config = dict(
    num_key_value_heads=8,
    vocab_size=8192,
    qk_norm=False,
    tie_word_embeddings=True,
    init_std_qkv=0.0233,
    optimizer='adamw',
    max_seq_len=256,
    doc_mask=True,
    train_tokens=493300000,
)
MLP neurons of a small language model. Each row is named by its layer, matrix (up: input weights) and neuron, and shows model dimensions 0-127. Each number is 500 + 50 x the weight over its row's rms, rounded and kept within 0 to 999. Numbers have three digits each.
After each neuron's rows, "fires in" lists the words (lower case) most often at its 100 highest values on Wikipedia text that the model never trained on.

L6.up857:453539507458437511444535485471475425527511529522521471533495557514487328498556467478516496515629442519486431454545557453473483555501489430550480412532472544478524499493457513525506540487533491524537613533464536448491734484483487529412486469444396430482459442460498510500485390565467493456542353542509504537555504553495547359480422489467473462520533549506501548485511464512538450512495
fires in: "began", "had", "before", "started", "since", "until"

L11.up431:448596560469478661420425470522478559548532570504505471481510517472582469431514510467494541454559527454403438479547509527520391539462532444562570483439541527469554470506483487538438516468623538536444488457434471535498573536603541450439510527457488330533423510436500541589539450610613499538478427502477474488508523514497509414552492526496536602461505469526519573483541491494470409478511
fires in: "began", "started", "release", "continued", "years", "date"

L6.up973:506522533503501533450466503458477400402449509543534498509450618448465426514534461493569534504532531524558500456541474526369564513486556466497561536533515542578453524492538454545482442484540489516531584493524485620516518446445536568491531506530578550500530501548549483546511466534501453517519442466511656386442594595588457570455443473498500478539486508532478554490582591461467533450473
fires in: "of", "by", "detect", "attributed"

L11.up528:498448553654468505477507440505478585529420513469519605525425572522444492554605527433559509487546541461546439531511535453479497534491475426508558412432450486396436541428498500486424415498503549534563529446590417581579526490538593485547452469644503497488429421461548489557503526519480500362587417553515530456508516519497565511464519508534461429451469467460530536523544568463511525431418
fires in: "sphingomonadaceae", "form", "as", "far", "be", "weast"

L3.up556:525496522517449519473532556542542521502432544466578526550450515536587513539442483572480422479551510583584524471512511504478523519532523469519463416500530486553465559507471508491511437459517454450516488470497487493460531441539551596480442523490398456479461542484630498515525411538568475479537474515520487456578653512490549440525515513475471527469537606540541496398573483451500430520477
fires in: "their", "coaching", "his"

L2.up488:487510432558476495528470483474565433483437437504528563587525538404567492576417479558517523507474495550501494429508445478544522460482527502530578504536510415477490427470628406477427365456546608488462503468481403599488579418562569524489416484570448532550487539463404488457490531535519489491514491493503509534483610443508532447551475458440515584600489450493447513440481469520399457442498
fires in: "scored", "running", "ran", "goals", "chevrolet"

L19.up889:570522471506484519479517437416460474443473471544498568574480457598433433546476451367564579478514537561463453481475466496508561390402647473450579543537599485430492529428494604527533503527496451597566492477485533531519534495557484477455394528556438517497584443504606544575529542465500543486550472454444455575524558427473453449436481440491436551571426575614586608567441453496448557486523
fires in: "was", "is"

L6.up165:510463578578507547535545590482369471507538529501522446489500495478436496499546413602504520461511493531535493383592458389436496378506563457531565433480528498410487454485498514569487446513575412493481473454496438480573459504423463433491441494521515572439457487519563535482485537536538439495500549412542535509438413416606442518484414538449540549527466529521453534458604460510457438404523
fires in: "also", "fontaine"

L6.up766:487531444554413482473488516475513462374362463539505540447464582549414456538517459467487558416480611519501528481556433471423568553458567559487535538553531479514531474415526452513480535470511497510565581439514462513526528498438617500511516486516580518475422455633549485462500531541453435552489516407520558428443515577573420524483479465535479471509534409495505508609504490495528584417515
fires in: "of", "by", "to", "platycerium", "platt", "indoor"

L3.up1006:532511433442404558486547510488510563519444526469562492506434488522475411450461441461508562434537459550431518463515476422459470452484560479529525441499485487550485415475514461528480421446536414570516562455495467464514547419417531529464404553520424491489390442535609497577483461587559543500492442501606588516586517473579561497512468547470522552524581560515537524441548465466526444528506
fires in: "established", "described", "founded", "serves", "attributed"

L6.up688:475499523480490535540480501479522468418491508557523510565539512554530466595461458574521510462519448505502531442507561494529602402467533383514441525600544458570441442463536513549567577514499585529530410487573438515501575546514499578431470580451469456485498533466481421474476460483493438485557546525468461518502498557480392461445478475368395503608541520494487534509459523483436567501419
fires in: "they", "their", "who", "and", "them", "to"

L3.up1000:564453471602491571547551615468499542402476524494502447544547584442515492500444455538534509434553452548453444430518490414499524347495497405608426576535499486515444499475537502525579437393503455570541492462520488473477534439440504554511586444521512558428502455525465463458507436516495413526531543486461477373430442550501424470482478528398509519515484543499446504540479535525506494508403
fires in: "they", "jr", "their", "g"

L11.up965:540459489472478527437511519522503501505486450453521491597470521485599419563514443485540461564471468562530513399653513528405444540482490502557549462510552440525493545563467516554595561488516472480556554510528476562512631509527539537456524442564461425489435454471555503505534444564526529456571398513527599404608538420479548491485450505546447435485602612497537553397596479484553468502412
fires in: "january", "april", "march", "july", "august", "february"

L19.up1016:630486446509415474461471503552578511518480505428516491478480571581550474481469548496533549391587576504467531402505480530447499522495564495515457501522557424509464587473399556577524463477480476473547473512559580524428564496519508487457478493514438464579438485451411499447485482507593467438612522532525540493471503470497506434409497445435431540508489612568467516341538540459561459584444
fires in: "a", "the", "to", "any", "no"

L3.up290:496478468535461542492411527484547553454501531485516541586581563397584461579479492495545450582464428579556566497585486528455516483474534472589530523507546478481457410510516519537529412440570326465554500460533535524538510480508531451447470542548483515508453588454527482493567493529526452493500495474493509399414507464487415469393486468523502546459463646455547537505566478522479450523420
fires in: "high", "low", "wide", "longer", "median"

L3.up356:596440535498530503423467590559514551563551507510562468539442491449574518488591479590510509419476462532480467486518490499558405461541519519581508479455607483417476507596473385518535592496515478528427509426502489616575507522444513451462480440494368460453472490476553470563456514570569408498483442528486488427503520519533593499406472503438529482447500488545481520497559485474463562518407
fires in: "place", "votes", "marriage", "cases", "date"

L5.up967:451438504599407582518523530540510446534438486486487492601601628441462491508579458497592573420595517551506438393557469500528443486460539436464594534492569433459421525505502537554459357454609467565547508447567487458546496385504598477472498599430468501577451493541522438511472548531573415470487585451536561454458495490483502461437427545430438522536531486552491521470462482503466459524393
fires in: "been", "personal", "an", "note", "seedman", "widely"

L19.up247:510447469439435479464433458485497539553562579495484487470514485526638529471497524512514527430478493544505518390482474571430366452548604554537476463438570475534481603549428604528551557535494410490535541522476544561467429425478504451482513508474383461504463405434503512563560487562574475543559471484534525489518539439522565454479489521486488481438476664517452515371575464515529500464499
fires in: "march", "april", "during", "may", "wartime", "july"

L15.up267:591481542510578551494523448477620416527440465519651437464502508512520558509471486539473534432494517492496500501479533483474542641444466507552478439594626521509504534475492455432502517437471489563514423427528389409471476431482507552490478447554534469476535548510535458475545484579527526471526519449585452494520581481635521488417523457437490466525493539555527496568501493578506566547488
fires in: "united", "and", "political", "country", "music"

L19.up19:563484497598468546453430494426465479547482511405509562477402569544522466499571408564476581595492512507410510567543397496461525519564511519574509480531515460518541534497469480501511458513434470603509547462511523567533502491425571573408524491518507513522467593548607449462424452495497479448497454595483473557561504584450511539391457488462496520504421530517540564494451501403528509440376
fires in: "a"

L6.up667:545433482502489564489474512454526414552472528511537473583514589524474468529516455604537567567506541494489526426466529546586525501497551436520414528452574464496493441492572497554437437436537545473491483472484463470516526385508547559483411544479415429503528507539590459528519473495565480488512540431518553562534636521443497426492394511411423530553541551594521582433573472477434486521564
fires in: "appearances", "scored", "goals", "qualifying", "goal", "points"

L3.up810:504428445489509498544425563519528483593509513550553494477533514430462494413520455496518391529542476479535427476546560507561457466495578463566507522571597480416475430632496553474477502534526415457444584444610516552525521480399535443480483505498500443469588563532548535515528539530492439478476420486530486477503591505561458496430430552532509500540548590510499520445492521585450412532370
fires in: "most", "portrait", "very", "tech", "only"

L6.up163:619438537464476508481529514570446419543496476452533458511456535407561501587535496412496502476513496475431449518472530498496462468466523421537509445507460480455522539589548428520533540528538465476508501463565496542541509400578502544538410519543405472535421456473547503501415394616491449401589461565571492432527454480480522501406513458479497435541444549536555489573553502483546475536473
fires in: "house", "date", "life", "marriage", "free", "kingdom"

L5.up703:584404580534525464526505539573495423459486550513540475581517566526430416501399476462506557576536518509524580489460433528489528444509533403506405415524575519514527474490550488472477442525510461476391533447620508491494507426479561447445459469514506541465600604592544539535464485496526597459543461519494413527501527485482510515466414458460460523512526604555548497475453482531406495562512
fires in: "portrait", "one", "second", "milwaukee", "only", "yellow"

L6.up596:588507473542404486507502563507534476506509455415550571511462551514482492529557455374526535415445627572422461506528508474519541650513622524566500389555494462539490462513544456536494493511554490481481541458609474508456527401491487502486489571500376492475472558476488486542515475580517487386541480460570543520539546559494477530443514446514396555498513557537500513418555430484480504548477
fires in: "in", "on", "of", "to", "scores", "goals"

L3.up188:485506513497562467469537606572457510483439496430618434490445523568529467520440487627484586479553589484532533460502548510473534448571582441521414445492523493619474554504467528526495501478538580429415482457586475449510507497468530529422521494516411496407513556568600440485424496457596499434469472523521523491537578576486530398529487458368452518522557459503542513477497547456437523577446
fires in: "mississauga", "his", "their", "miss"

L2.up715:568482438515462492454491520495516442504476497525557560484576534372495510494561467528468479491522578548510482428519442537583513472491562540554469476542503416405502523463539422476427443491555421415445501432470450438466489376408442502513473527484490506482507556602451441567432442540511416552477480427477525504493585496467513454526442501419554531551502551532508523452477462577406469429536
fires in: "goals", "appearances", "scored", "pitched"

L15.up508:558489492582483592536496658559519478431500484474511414443536469463549473535525450458516479515618449484453526394616536561477561549465495448486542469565534469495521465492443521497507431442611482512557508456459442499506480524474535485465468437580497474446410465467589508440501436588571423497522508460460614471534574504540570464561462532561551600465561572518418468410538542424564441498460
fires in: "this", "later", "life", "late", "her", "his"

L3.up937:535553457578391490423561529565557585423405512441562509546536495444504497503494499582486497492459521544579490400504485502528546557487483445440509425553591506481466523462508485516487516503538511456481504529499482438500517374525667515498470549451475503534467422544515514602561554492566467505502431503420410475525499498480389560446463472390501441459499536477557463473567436457560440580508
fires in: "their", "american", "college", "montenegro", "recorded"

L11.up483:490517496532508533494498550539402523496375495478483414528510488499504365528523409536528537451487475568460524473509510525384490604499527591486499447553532435505569502538521592550509483514548466530544543485695478525504540524578548544546530439513463500457492505556544439429548466510535530490586462493452474431530516520513540478441522515490514529492615523519503528542512505564594454535467
fires in: "may", "june", "august", "july", "december", "al"

L12.up694:532407543600517553466476625498433443509484511453506487553516454580503486643517420575521518526451542556492463436470423466446486495503451519512430520545510414475505498541561497461505414496502481515482504507624497499529462460384523576504590540576512494524477580470568524472433469491512504549492507461507468517512550451551469475556505475492503495443592485578549573529486513460430353396408
fires in: "a", "he", "heat", "one"

L5.up817:505450561570484484505521518521479558533558434492517448477502540473445528536528446572535545455509482524459454480584470491570514469531541447471538534484578442408436499501430482626524435374581446492532490460609421521549483476447522477521513489625388445500458480467532449609460533584552392506499505454501544443419412480485457463356391607469541517466461504422550491508518485455454473462478
fires in: "also", "age", "prejudice", "concerns"

L11.up173:418483398577451502505460484490566434467456527580542592584477560428449539642470449536512499446468527451556514461507504480570513555467565513482555497461478464463359459485582483474509424524530473463480519413464511588562488448466605523570382587535464500624575547463518497496546588533495451464465499426521438500522546507564597502540524512584470585665445539506517578510502456604434515397456
fires in: "was", "is"

L5.up328:558415537554488446517489513429522457569510384517500509563468529477427493581545427506533593509514500509468443462575463446561545570441546505494516513562572428481426425540412494567468461456522582485508501504495520445606570521460490497518477478489447498509516518484471471504464563536559469457522487440571535609560532527520506483431371503515425559488553461514603631439623465537528460506437
fires in: "may", "according", "any", "supplies", "a"

L15.up238:539407409512458513533484483447501529552464450513495554512483510423494479478524488503622500563539521535440529498634476464428535491403443469511522491591496498447506512484446601547464472529407399511489531498540557489535510554477461481461548406521465383469538561530581507495508517538475461484490489500507547434469550567519511455571466484516574476527505503475509589501498521507521418365331
fires in: "with", "without"

L3.up959:520475568462452573468490499467525455466537488449517571500467627457597452561514453464483532447519514510452487518589490501467462457502544467576603444517546494462556561438470419506532461580555408440471512453568502499498505536526530578516507552625514461504448538521510434532535391579506461458546435517479437388423505456440471403395473459546494483493415619490453502522464550525486506496502
fires in: "career", "widely", "wide", "better", "newly", "longer"

L6.up254:522515537399517598529530583438449433514471511481484500451565523511564482507506474478507471386574490471477527475543513522469476561409510491574507532547538505474473592546498535547514565547503609489544598503482506452429569502521541552448582501478396440511519457547485493509584455612516487547547393484464462390551515454454435423546464494536527431571551528510481528495527499580556489431496
fires in: "march", "january", "february", "until"

L19.up89:493439547523512569425527471489484569496510494472458636521527530454562460429585445592480630524511558554566550469622452542532531581446552527442521588527515439522476548471446501551533443467504484505560518485514490485494532566554550508534515433611393439645451528475501395477511485485517412412503503496505548471515470419559529566474417471459462464467470509491515607495577523514561484553447
fires in: "an", "a"